config.toml
d_model = 768
n_head = 8
norm = "layernorm"
norm_place = "pre"
bias = "all"
tie_embeddings = false
init = "trunc"
init_std_down = 0.00192
optimizer = "adamw"
seq_len = 1024
MLP neurons of a small language model. Each row is named by its layer, matrix (down: output weights) and neuron, and shows model dimensions 128-255. Each number is 128 + 32 x the weight over its row's rms, rounded and kept within 0 to 255.
A block is one neuron, or neurons of one layer that tend to fire together. After each block is what it responds to, as a language model described it from the Wikipedia text at the highest values.

L2.down2015 [153 120  97 172 165 152 143 159 143 153  64 111 124 133 110  90 104 149 102 178  89 124 168 125 138 190 107 107 170 145 143 168  42 164 142 184 110 119 106 102 157  89  98 141 134 114 213 146 135 142 150 131  66 132 118 135  64  85 128 135 141 147 174 138 141 128 131 179 139 129 135 124 109 200 128 145 160 203 129 159  97 118 149  90 129 138 140 138 104  79 116 128 125 129 123 168  81  52 113 128 139 110 196 109 124 167  63 123 131 171 117 134 156 162 116 145 187 163 140  91 154 117  90  88 165 109 110  78]
L2.down2048 [158 158 163 150 116 161 114  88  87 133 122 100 103 149 110  66  90  67 120 104  80 167 121 140 140  46 112  98  82 132  60 203  85 139 116  90 113 157 154 143 135 107 158 132 119  98  85 149 119 139 134 135 160 127 143  93 126 147 114  97 110 198 107 139 158 102 109 125 122 135 131  51 126 135 180 119 133 131 154 137 126 112 152 156 143 224  76 138 150 131 106 126 159  97 170 132 158  68 143 106  90 105  61 136  67 133 142 141 103 122 142  86 119 159  65 136 112 128  93  96 153 109  87 141 139  56 125 119]
L2.down2117 [125 185 148 128  90 121  84 119 136  98 139 118 133 157  93 211 196 138 139 160 144  96 101 146 116 120 123 195 130  93 135 178 132 135 135 124 190  96 149 186  82 135 102 184 147 145 160  95 145 104  63 160  95  95 142  78 135 107 159  77  72 120 110 136 156  67 190 106  68 134 129  98 165 170 120 159 127 113 132 133 112 152 111 165 142 181  54 131 138 121 119 134 162 121  84 141 160  85 176 106 165 118 110  88 181 167 138 148 135  96 113  61 179 168 167 121 109  91 152 225 207 114 166 185 152 102 119 121]
L2.down2530 [129 165 177 140 165 175  73 132 112 114 146  81 159 104 132 113 161 124  94 146  72 100  90 108 161 111  89 157 153 104  47 102 132 124 150 162 101  96  73 150 119  82 141 202 108 139 143 113 117 137  73 116 101 145 135 104 106 121  97 109  89 149 188 143 184 141 146  94 112 102 212 111  90 121 113 102 100  98 139 137 179 146  87 131 125 103  48 110 104 124 138 168 183  61 163 113 110 110 205 167 105 139  54 110 150 140 122 137 149 187 111 120 116 107  31 132 135 123 175 171 155 129 108 173 160 111 113 139]
Description: Words awaiting prepositional complements. Final piece of a verb or noun that calls for a following preposition or object, mostly motion and transfer verbs like moved, went, sent, brought, arrived, plus nouns like return, connection, opposition.

L4.down2561 [106 124 112  89 120 187  99 133 121 135 164 120 147 135 134 102  78 106  69  77 167  77 132 152 104 162 148  78 116 152 118  73 147 113 101 215 110 119 109 166 166 150 124 129 124 125 153 107 156 119  77 119 155 132 149 147 142 119 109 119 144 162  67 127 129 102 119 134 155 188 208 121 120 151  99 136 139 115  80 108 151 148  52  90 132  79 133 115 102 127 126 161 149 144  54 101 118 129 152 157 155 128 204  99  56 165 144 115  87 143 118  57 158 136 131 101 121 138 117 147  97 128 138 165 131 137 150 137]
Description: Acronym continuation letters. Second and later capital-letter pieces inside acronyms and initialisms, often in parentheses after a full name, e.g. SAH-RA, HF-CS, U.S., D.C.

L2.down688 [137  82 125  56 164 135  71  81 109 119 133 143  67 164 146 122 139  97  84  67  92 132 122 109 171 154 160 111 136  95 145 169 103 111 149 109  92 113 109  70 135 129 140 155 136 124 183 116 117 128  90 125  82 151 109 145 135 143  83 105 118 101 165 150  99 130  78 170 149 122 179 150 192 138 109 155 108 126 112 153  49  32  97  92 125 171 185 107 128 104 177 162 192 140 146 113  64 130 144 100 126 139  84 118  91 161  93 141 144 131 151 108 123  71 114 116 113  87  77 104 106  91 195  93  93  99 109 111]
L2.down1228 [132 150 121 157 143  84 101 171 134 104  91  99 146 141 136 151 122 115  81  80 129 164 161 110 108  99 164  53 143  98 107 145 145  94  74 134 159 159  95  54  90 145 135 168 111 117 153  89 115 151  71  56 116 130 141 100 110 147 102 126 126 131 149 131 126 133  85 143 116 126 154 136  79 131 143 122 179 145 145 139  92 170 151 117 184 140  72 136 111 102 118 147  94 148 145 126  67  92 136 162 140  51 178  21 169 166  78 126 146 135 128  79 158  89 112 103 135 121  91  96  95 148 110  75 117  62 138 127]
L2.down1490 [ 93 141 172 187 147 107 115 186 188  69 111 157 149 119 121 132 146 122 116 112 140  97 143 118 137 164 127  88 171 142 109  31 112 108 136 143 190 106 111  56 111 148  92 126 135 108 204 123 127 111  95 133  85  96 133 106 101 158  91 149 106  80 111  96 124 144 117 155 115 120 172 161 105  86  96 190 174 179 122 135 100 162 146 127 138 144 139 123 151  21 120 138 102 139 141 148  83 175 156 144 141  71 147  75 189 134  50 138 120 127 121  86 159 119 176 113 140 110 109  61 160 130  85 124 153  84 122  78]
L2.down1908 [178 152  90 188 133 185 138  85 136 164 143 182 143 122 120  96 107 154 112  93 130  69 129 157 140 136 155 127 157 125 117 126 114 126 144 114 142 139 136 134 121 132 131  83 130 181  84 103  79 177 142  70 140 103 119 149  61 183  86 131 203  27 148 110  86 164 106 129 113 133 161 146 130 132 139 137 171  99 175 131  98 152 136 115 137 118 118  89  74 146 114 127 154 127  92  74 112 123 239  61 134 163 145 126  74 191 137 132 143 121 165 113  88 139 108 144 113 191 139 115 146 139 155 130 128 155  99 166]
Description: Mid-acronym capital letters. Uppercase letter chunks inside acronyms, codes and model designations, such as WHO, OCLC, VSEPR, AT-19 and Nikon F3, plus some number pieces like 72,000.

L3.down77 [116  92 117 129 106  71  98 116 164 127  77 106  93 104 142  78 126  69 119 139 181 191 128 124  90 110 119 214 130  93 155 150  77 140 126 101 222 171 106  30 106 128 138 192  97 150 119 102 106 104 104 108  30 148 125 183 150 147 114 159  59 138 131 138 120 114 105 104 130 118  90 132 118  80 111 129 155 138  80 127  85 114 139 167 190 134 115 124 231 119  60 126 148  85 158 183  41 150  98 109 132  67 155 129 204 149 119 134 107 143 123  98 183 121 159 129 152 162 150 100 124 122  65 157  50 174 103 107]
L3.down131 [125 162 104 159 154 144 149 136 128 147 138  24 188 132 124  30 146 139 159 157 148  82 168 140 151  93 200 101 169 148 198 142 136 182 126  59 185 133 138 170 132  86  85  42 134 124 184 118 136 143 153 161 131  93 144  60 139 117 168  81 140 120  95 144 135  85  84 121 103 121 118 125 124 118  71 160 156 157 115 121 142 126 106 173 151 100 133 142 126  88  91 113 145 110 129  99 132 124 141  74 149 148 151 132 172 120 147 126  53  95 131 128 187 207 110 124 219 131 149 171 169 186 125  75 119 162 143 138]
L3.down186 [124 179 131 142 160 154 154  98 157 132 144 125  89 115 110 117 180 120 111 160 113 154 132 194 175 123  79 107 105 153 168  88 178 172 113 129 142 145 138  13 119  91 128 121  94 155 136 116 137 134 105 136   5 190 104 116 154 152 119 144 189 147 124 153 154 179  99 127  69 154  81 156 115 141  41  92 132  87 100 118 137 116 144 162 164 144 159 107 170 121  98 135 143 176  95 116  71 130 133 161 118 120 143 149 160 120 121 142  71 138 160 103 180 151 187 143 145  51 198 180 110 110  78 133  79 166 142 130]
L3.down335 [128 109 179 139 157 133 152 127 115 113 157 168  76  93 137 121 116 144  95 110 156 137 134 115 167  67 103 137 119  88 121 140 140 119 167 139 125 157 190 137 140  59  95 132  75 155 162 136 133 140 104 121 107 139  97  98  97 140 103 146 114 119 143 133 125 104  81 121  95 131 146 117 120 119 163 133 127 146 129 121  92 105 116 149 197  93 139 136 167 157 137 145  98 158 146 112 132 189 127 186 142 112 122 146 129 133 193 100 181  99 137 115 102 131 105 122  76 154 128  99 141 122 106  81 131 167 157 148]
L3.down341 [102  93  94 150 114 168 137  92 163 105 125  93 133 138 108 114 134 138  72  75 150 103 160 201 185 121 118 106 145 142 151 107 151 118 148 138 135 163 104  78  85 138  72 184 102 150 133 170  86 128 145 126  22 118 142 120 118 174 180 159 115  77  90 119 135 162  33 140 173 153  97 105 110 150  85 148 156 175 111 135  82 102 157 151 135 125 174  95 148 162 155  94 171 116 138 135 138 207 115  86 140 175  67 123 175 150 148 162 133 150 115 145 125 137 114 119 127 140 149 148  97 110 103  90 151 185 125 178]
L3.down1165 [ 70 133 190 128 131  93 100 157 111 103 163 120  97 169 104 128 149 117 131  95 139 113 135  91 126 104 138 101 102  96 134 128 141 110 102 123 129 139 152  70 117  91 112 149  79 108 138  61 131 148 120  94  39 183 102 148 130  93  63 163 106 113  86 119 158 128  87 100  82 185 125 125 124 123 105 114 119 102 183  67  92 116 116  65 210 131 108 138 108  81 134 143 126 195 108 137  86  95 120 144  96 147 183  74 140  99 167 159 179 107 125 117 133 131 144 110 122 123 179 143 123 126  49 171 118 111 115  73]
L3.down1251 [ 51  63 112 103 104  59 104 168 153 119 149 180 151  97 142 122 116 140 132 192 100 132 165 111 123 126 118  97 127  91 125 155 137 146 153 120 182 163 168  87 152 213 145 149  79 158 176 129 155 144 120 173 165 105 137 146 129 136 102 100 129  76 176  97 139 126 104 103 122 108 109 115 169 134 106  80 169 149 152 113 137 175 105 156 139 134 172 102 173 106  77 121 137  80 123 154 112 147  72  69 184 175 162 118 132 200  93 137 111 124  88 107 115  83 160 169 120 174 169 131 142 122 164 116 100 171 139  64]
L3.down1485 [132 122 223 149 104 172 105 124 181  76  76 133 124  67 135  93 139  87  93 110 128 104 129 155 117 146  83  74 130 107 178 128 114 138 171 137 129 154 108 114 112 127 105 126 109 137 135 142 140 166 110 137 120 140  88 162 122 108 119 137  99 146 143 138 131 194  88 128 153 126 131 155 140 126  64 163 171 133 111 121 150 184 138  62 109  99 147 143 135 176 139 164 131  99  97 131 124 130 117 115 124 174  81 125 144 105  95  71 149 208 146 126 114 117 140 146 111 132  82 161 106 159 153 108 138 129 130 137]
L3.down1715 [135 115 111 117 133 154 109 130 125  68  99  97 107 165 129 181 142 142 124 162 110  91 120 113 119  98 124 127 100 112 149  94 135 166 153 144 112 155 112 142 115 147 105 154 126 158 194 152 128 145 107 122 127 116 102 126 102 114 203 164  80  88  69  90 190 142  70 131 105 128 235 127 143 111 181 117 110 126 100 138 118 183 221 131 149 120  98 158  56 110 146 161 146 124 109 148  88 114  77 129  82 171 124 186 114 139 159 135 122 134  90 115 110 177 145 152 148 143 103 130  87 144 122 111 175 110 125 163]
L3.down1919 [153 147  84 127 145 110 137 130 144 138 112  98 131 115 112  87 122 136  44 111 145  92 147 166 183 149 151  97 130 124 188 173 150 131  76 145 131 130 123  79 133 115  69 173  64 121 173 106 108 166 119 161  12 180 117 115 121 124 144 147 139 135 137 136 112 101  32 139 112 163 118 141 150 153  69 108 119 166 104 172  88 132 142 145 125 174 151  95 129 160  97 124 149 126 180 128  82 133 114 119 150 145 103  73 170 174 130 170 148 161 127 154 117 115 144 132 145 138 167 148 129 121  94  54 121 120 100 139]
L3.down1987 [144  81 101 102 122 151 160 165 168 122  83  99  97 157 172  92 130 150 117  84 190 116 159 157 168  90 206 155 150 118 170 112 154 165 128  73 141 117  97 116 110 113   0 179 104 114 156 128 110 120 131 166   0 154 100 155 148 136 143 124 116 134  66 102 100 128  79 134 111 150 134 161 124 134  65 123 161 132 124 131 115  68 132 124 138 119 161 117 107 131 119 113 164 119 158 145 116 112  81  56 147 146 112 118 169 157 159 173 126 150 161 145 159 136 139  89 152 167 205  90 105 128  70  70 159 149 115 129]
L3.down2317 [115 143 150 177 138 102 170 179 123 101 157 148 120  98  95 113 168  65 146 110 115 112 123 107 117 187 138 119 149 117  95 162  87  24 125 139 127 167 115 170 163 108 136 109  91 120 121 114 140  92 128  57 135 153 142 142 154 106 109 137 153 122 133 145 169 167 111 117 145 125 119 150 161 165 145  94 155 148 208 138 126 120 159 165 112  47  41 109 139  84 142 102 118 153 130 109 126 113 143 149 166  84 213 126 129 174 145 142  94 110  98  82 202 127 122 143 135 141  86 134  83 157  96 154 159 110 153 161]
L3.down2354 [156  68 155 159 160  93  86 128 104 116 165  63 125 127 108 121 141  95  86  96  88 148 111 115 147 154  74 176 177 137 102 120 136 159 165 110 118 201 155  29 113  99 124 127  92 129  78 130  95 117  97 137  46 153 141 176  89 136 136 137  75  96 157 146 117 114 102 136  91 137  92 103 176 116 142 105 167 178 150 136 137 151 131 124 171  41  92 108 189 184 125 124 127 175 155 140 122 195 133 133 159  76  74  55 175 163 182 134 114 164 106  94  97 128 164 112 131 128 154 164 119 125 130 138 139 141 118  90]
L3.down2514 [ 96 101 183 121  71 146 171 121 148 118 132  81 135 107 104 112  76 120  97 147 123 112 157 107 132 112 147 157 174 148 110 125 185 112 154 165 112 120  69  56 161 110 116 138  78 152 150 144  78  95 157  69 106  79 114 131 148 155 112 173 143  99 117 156  90 112  60 161 154 142 173  75  85 124 135 173 141 144 133 159 142 129 108 166 217  75 125 150  89  95 136 141 150 203 163 128  89  90 111 102 151 122 107 105 124 139 121 120 207 130 115  63 160 127 171 115 117 160 112 118 116 139  91 144 168  72 137  95]
L3.down2576 [163  64 108 159 150 142 168  94 146  57 249  93 146 181 160  52 113 142  74 155 132 140 120 156 109  83 130  84 110 139 101 157 113 122 111  47 107  76 157 109 149 143  56 165  73 109 110 114 147 102 117 102 113 153 129 167 113 132 148 182 180 102 130  98  93 113  71 117 157  99  69 120  99 161 146 166 121 152 171  97 124 129 154 133 164 207 176  90 109  88 116 132 108 100 172 172 105 166 153 103 125 202 135 155 172  94 139 139 129  95  74 161 105 106 102 143 118 195 109 158 169  93 106 132 108 157 121  64]
L3.down3025 [ 74  70 143 148 184  93 126 116 129 175 134 116 115 138 141 127 100 102  57  93 163 125 115 107  87  67 103  84  98 121 148 132 151 144 168 115 112 128 177  10 143 172 119 133  64 154 187 180 122 168  86 102  92 141 111  87 174 177 109 165 152 151 147 139 130  56 110 173 176  85 132  90 128 128 130  85 131  96  92 159 107 101 177 152 189 139 111 129 160 133 110 141  90 145 181 149  69 142 139 123 112 132 142  81 137 195 184 138 127 138 128 160 163  82  95 125 168 150 161 179 148 131 166 154 116 121 124  71]
Description: Acronym capital-letter pieces. Uppercase letter-pair pieces inside acronyms and abbreviations, often in parentheses or table cells, such as US, NL, the IR of TIRR.

L4.down1708 [203 136 120 189  96  68 134 106 139  92 110 122 163 172 111 128  97 101  74  90  84  79 146 151 120  60 142 166 158 127 127 146  81 127 151 250 170 133 105 169 100 151 122 127  60 188 135 153 145 144  92  91  90 138 171  66 136 109 155 126  85 140 114 136 124 102 114 140 107 114 100  65 152  98 112 150 128 133 109 138 138 139  81 100 145 201 173 127 125  93 133 118 174 101 153 103 139  94 110  71 135 177 137  98 183 147 147 133  55 101 100  98 150 143 196 111 129 123 102  90 123 148 195 146  98 116 130 132]
Description: Verb stems and endings. Main verbs in running prose, often the last piece of a split word after to, which or a modal, such as sk-ip, dis-arm, origin-ate.

L3.down388 [185 174 129  68 111 134  79 165 148 154 147 141 153  95 119 132  95 118 102  95 139 155 137 136 130 101 158 106 131 138 193 120 158  90 133  66 136 170 119 132 149 116 124 118 121 127 183  97 179 156 144 142 127 152  84 150 106 116 114 164  91 126 132 109 206  55 144 134  91 139 203 140 255 124  93 107 160 101 124 135 144 115 154  99 154  83 170 131 133 160 133 149 142 114 139 123 111  39 140 178  92 222 130 195 112  98 164 128 122 174 137 114  88  77 111 137 124 139 108 208 166 156  71 147 141 114 152 150]
L3.down748 [195 127 132  91 132 140 111 132  48 180 100 164 138 172  96 157  93 128  58 164 105 116 111  83  94  99 123  95 104 123 160  94 142 155 159 121 146  84 141 133 130  98 132 168 170 173 124 129 125 138 145 102 132 139 124 142 106 142 121 149 106 145 126 136 139 141 104 111 142 144 205 148 112 138 121  35 122  90 123 133 113 167 147 158 138 173  94 130 156 117 123 148 111  56 128 128  71  94 125 105 197  85  49 124 181  74 214 123 116 129 137  99  92 185 108 125  79 150 101 170 160 149  81 109 129  84 143 108]
L3.down1123 [137 137 165 151 127  89 112  84 104  97  97  97 105 152 114  79 108  88 151 178 100 137  84 126  98 111 137 113 153 109 121 152 137  79 121 203 101 156 124 132 137 148 139 116 192 140 100 221 165 136 118 132 110 116 140  92 113 123  95 135 128 107 123 140 134  99 161 126 116 139 133 109 120 142  79 116 186 131 111  98 124 131 108  75 119 173 117 111 154 132 105 109 159  98 160 123 107 132 144  99 174 132 129 114 112 167  94  89  12 142 117  88 152 197 176  93 153  95 157 116 110 108 156 153 146 108 149  80]
L3.down1453 [202  95 114 129 152 126 108 122 105  79 130 156 158 111 130 144 137  99 104 120  72 130 175 154 126  67 230 151 122 167 142 131 133 143 155 119 175 152  98 137 125 130 128 138  90 108 170 137 143 107 180 138 125 156 101 115 102 125  96 130 130  95 119 140 166 200 129 182 159 105 108 163 138 163 176 118 155 150 156 121 111 147 160 150 134 125 139 130  77 157 130 109 168  81 118 126 142 139 116  66 140 188 126 145 132 179 131 114 118 114 170  74 151 106 179 109 131 149  74 145 163 176 136 105 116 172 147 175]
L3.down1594 [179 128 121  87 146 108 146 141 116 110 121 125 146 182 120 139  68 118 118 173 141 113 130 103 113 129 136 134 138 169 185 106 123  66 124 120 132 191  89 176 114  83 123 187 103 137  69 161 125 182 124 136  95 125 159  98 108 149 121  67 128 152 109 151 171 174 162 150 118 132  70 117 127 151 104 103 179  89 119  90 161 161 157 110 157 142 169 123 131  78 129 112 140  93 122 103  85 119 121  66 135  80  93 142 166 141 101  85 109 124  89 141 140  93 152  77 135 129 115 133 111 115 122 120  81  88 140 107]
L3.down2001 [134 110 134  95 149  91 156  62 140 125 132 126  93 140 132 197 160 164  69 140  93 111  99 117 147  83 162 118 108 121 132 184 161 110 145 117  69 156 139 117 157 136 169  53  93  70 175 110  95  98 125 156 117 111  50 145  82 108 139 186  97 151 146 120 145 118  61 140 153  71 140  86 105  85 217 147  78 101  88 135 120 152 194 153 125  78  79 115 117 157 108 116 170 130 176 173  96 119 122 128 190 190 170  96 181 124 115 131 116 155 142 132  87  51 155 135 158 102 137 108  99 156  96 102 120 151 153 145]
L3.down2011 [132  75 122 110 146 169 124 100  98  82 163 200 197 186 124 155  74  54 107 160 109 108 128 115 104 144 138 143 130 119 190 149  75 166  95 144 135 103 195 172 187 143  99 185 104 159 117 172 137 110 115  66  43 133 166 127 109 135 161 175  94 138 110 129 195 130 108 181 157 101 178 125 184 173 148 140 119  92 130 134 112  64 113 175 217 165  93 131 117 162 147  99 140  91  73 127  91 116 114 128 115  86  64  55 164 104 154 123 124 119 103  52 126 102 148 126 199 152 111 155 123 163 112  75 156 117 140 162]
L3.down2096 [ 69  89 154 140 152 101 134 105 161  99 143  85 137 115 102 163 158  98 130 143 144 140 118  55 155 140 134 156 123 110  76 150 148 123 102 130 134 132 132 113 175 136 159 158 149 106 120 103 137 102 113 169 146  96 142 116 119 119 169 143 116  88 105 124 223 212 136 160  98 165 175  74 112 176 139  94 124 157 149 139  84 172 132  92 179 159 124 128 173 174 167 114 107 134 133 141 138 114 104 157 109 119 131 144  96 138 162 113  97 140 130  82 170 146 106 158 168 133 102 171 100 134 134 134 189  95 140 174]
L3.down2226 [162 170 132 103 163 117 121 121 138 151 134 105 141 168 115 161 134  66 130 147 151 171 115 111 143 103 116 112  99 153 124 194 116 161 117 196 164 118 163 122 153  74 170 147 127 147 150 120 112 115  83  41 140 124 150 158  89  88 188 112 100 112 126 129 170 116 121 146 110  96 162 100 116  97 187 142  89 128 140 118 122 143 148 117 153 123 123 107 136 150 141 130 114 150 129 136 151  70 107 129 118  89  65 118 133 148 109 130  56 104 114 129 110 124  67 101 177  48 132 127 110 179 133  94 191 120 145 144]
L3.down2343 [130 195 125 140 168 122 130 112 100 167 117 110 185 169  94 152 142  79  90 175 146 124 125 111  87  93 121 115  82 156 180 120 143  69  84 123 140 118  98 152 127 141 129 119 103 182  95 183 132 121  97 110 123 183 166 118 105 122 141 163 124 109  84 153 136 102 107 167  95 152 105 147 101 199  90  95 112  78  96 100 132 155 117 125 159 148 146 122 100  79 124 133 153 105 142 135 140 107  95 116 127  67 155 103 179  97 123 106  84 157  95 107 168 108 144  95 143 164 150 129 104 116 131 144 124  79 148  94]
L3.down2488 [164 102 135 125  85 166 161 146 112 110 167 162 182 188 119 157 112  82 156 130  98 114 134 112 114  63 194 126 100 150 186 141 101  63 155 110 116 113 115  79 196  74 136 174 155 121 122 101 148 179 167 145 104  82 121 163 151 127  78 134 111 119 131 104 148 119 133 174 106 128 124 192 166 194  67  97 151 191  99 135 108 149 106  83 121  96 123 123 121 153  93 107 144 100 160 135  77 103 123 194 140 131 117  90 113 122 149 107 125  67 165 128 120 109 161 129 122 113 122 159 110 141 128 148 149 107 123 177]
L3.down2822 [160  82 130 105  93 162  74  92  69 122 132 117 147 107 166 163 111  67 160 208 122 127 142 148 154 101 127 109 133 150 113 118 149 120  32 139 116 103 110 101 214 127 128 104  90 146  66  95 117 104 185 129 121 144 142  98  84  89 131 164 103 127 151 112 132  82 101 148 132 139 123  87 155 139  84 136  99  99 107 148  76 145 155 175 154 131 166 115 109 198 127 139 154 115 148 155 161 120 145 136 188 101 100 132 161 144  89 129 169 152 129 122 118 163 110 153  79  88  87  68 117 159 164 153 156  74 155  91]
L3.down2887 [144 143  81 179 119 136  91 115 124 128 105 104 171 131 160 132 170 136 141 110  55 117 141 150 101 138 169 155 179 130 106 142 165  81 128 114 162 118 154 171  94  94 117 121 145 135 156 105 132 104 142 145 141 140 128 118  99 138 107 112 105 151 183 168 186 171 114 138 182  99  79 123 113  87 159 147 157 145 108 106  81 123 132 158 122 108  78   0 132  85 148 132 137  62 143 175  74 107 106 120 150  91 131 136 120 130 106 184 105 139 134 124 134 131 103 113 135 148  85 109 115 163 120 103  95 108 156  98]
L3.down2948 [152  88 168 118  73 108 118  83  61 119 105 175 159 153 142 141 109 174  58 125 103 114 140 193 152  97  94 144 156 129 164 187 158 239  91 150 180 152  95 131 117 143 131  88  78 180 178 145 127 154  43 107 124  88 150 105  88 136  67 142 104 136 129 160 190 133 100 131 175 135 125 184  49 165 205  96  64 131 180 120 172 191 112 165 112 130  91 124 162 146 130 153 106 113 202 108 166 186 130 203  81 125 107 154 159 122 136 135  92  94 154 148 121  87 128 125 146  97 150 100  79 127 103  61 153  62 155  79]
L3.down3008 [221 126  83 198 143 134  94 129  98  66 120 127 122 118 136 159 156 139 112 145 139 113 165 181 132 153  99 132 113 134 121 121 139  95 141 174 147 104 113 111  92  57 164 132 193 176 160 187 119 111 118 164 121 121 117  88 101 120 159 109 129 121 144 137 155  89 185 150 134 113 152 102 109 100 151 166 130 160  77 152 171 128 126 120 154 154 105 132 159 107 123 129 136 127 148 107 130  53 114 160 146 151 100 135 159 123 119 108  74 121 108 126 112 122 111 145 160 145 147 160 127 116 121 186 149 154 113 143]
L3.down3062 [147 192 130 150 113 153 147 103 129 114 167 138 153 121 135  64 134  97 138 132  68 133 132 135 110 106  96 188  89  96 198 152 115 171  75 117 146 143 132 134 175 144 130 169 130 194 109 128 108  77  94 118 127  64 101 131 167  97 142 153 150 134 120 131 112 170 106 144 152 148 104  96  77 149 103  59  77 141 111  94 115 115  88 141 186 127 169 135 127 141 146 108 126 164  84 129 122 142 128 197 122 171 110 102 100 124 135 145 102 153 178 208 125 115  90 127 185 138 126 158 143 136 157  76 145  92 147 149]
Description: Word-final suffix pieces. Closing pieces of words split across several tokens, mostly verb and participle endings such as -ing and -ed (dramatizing, exasperated, perplexing), usually followed by and, of or the.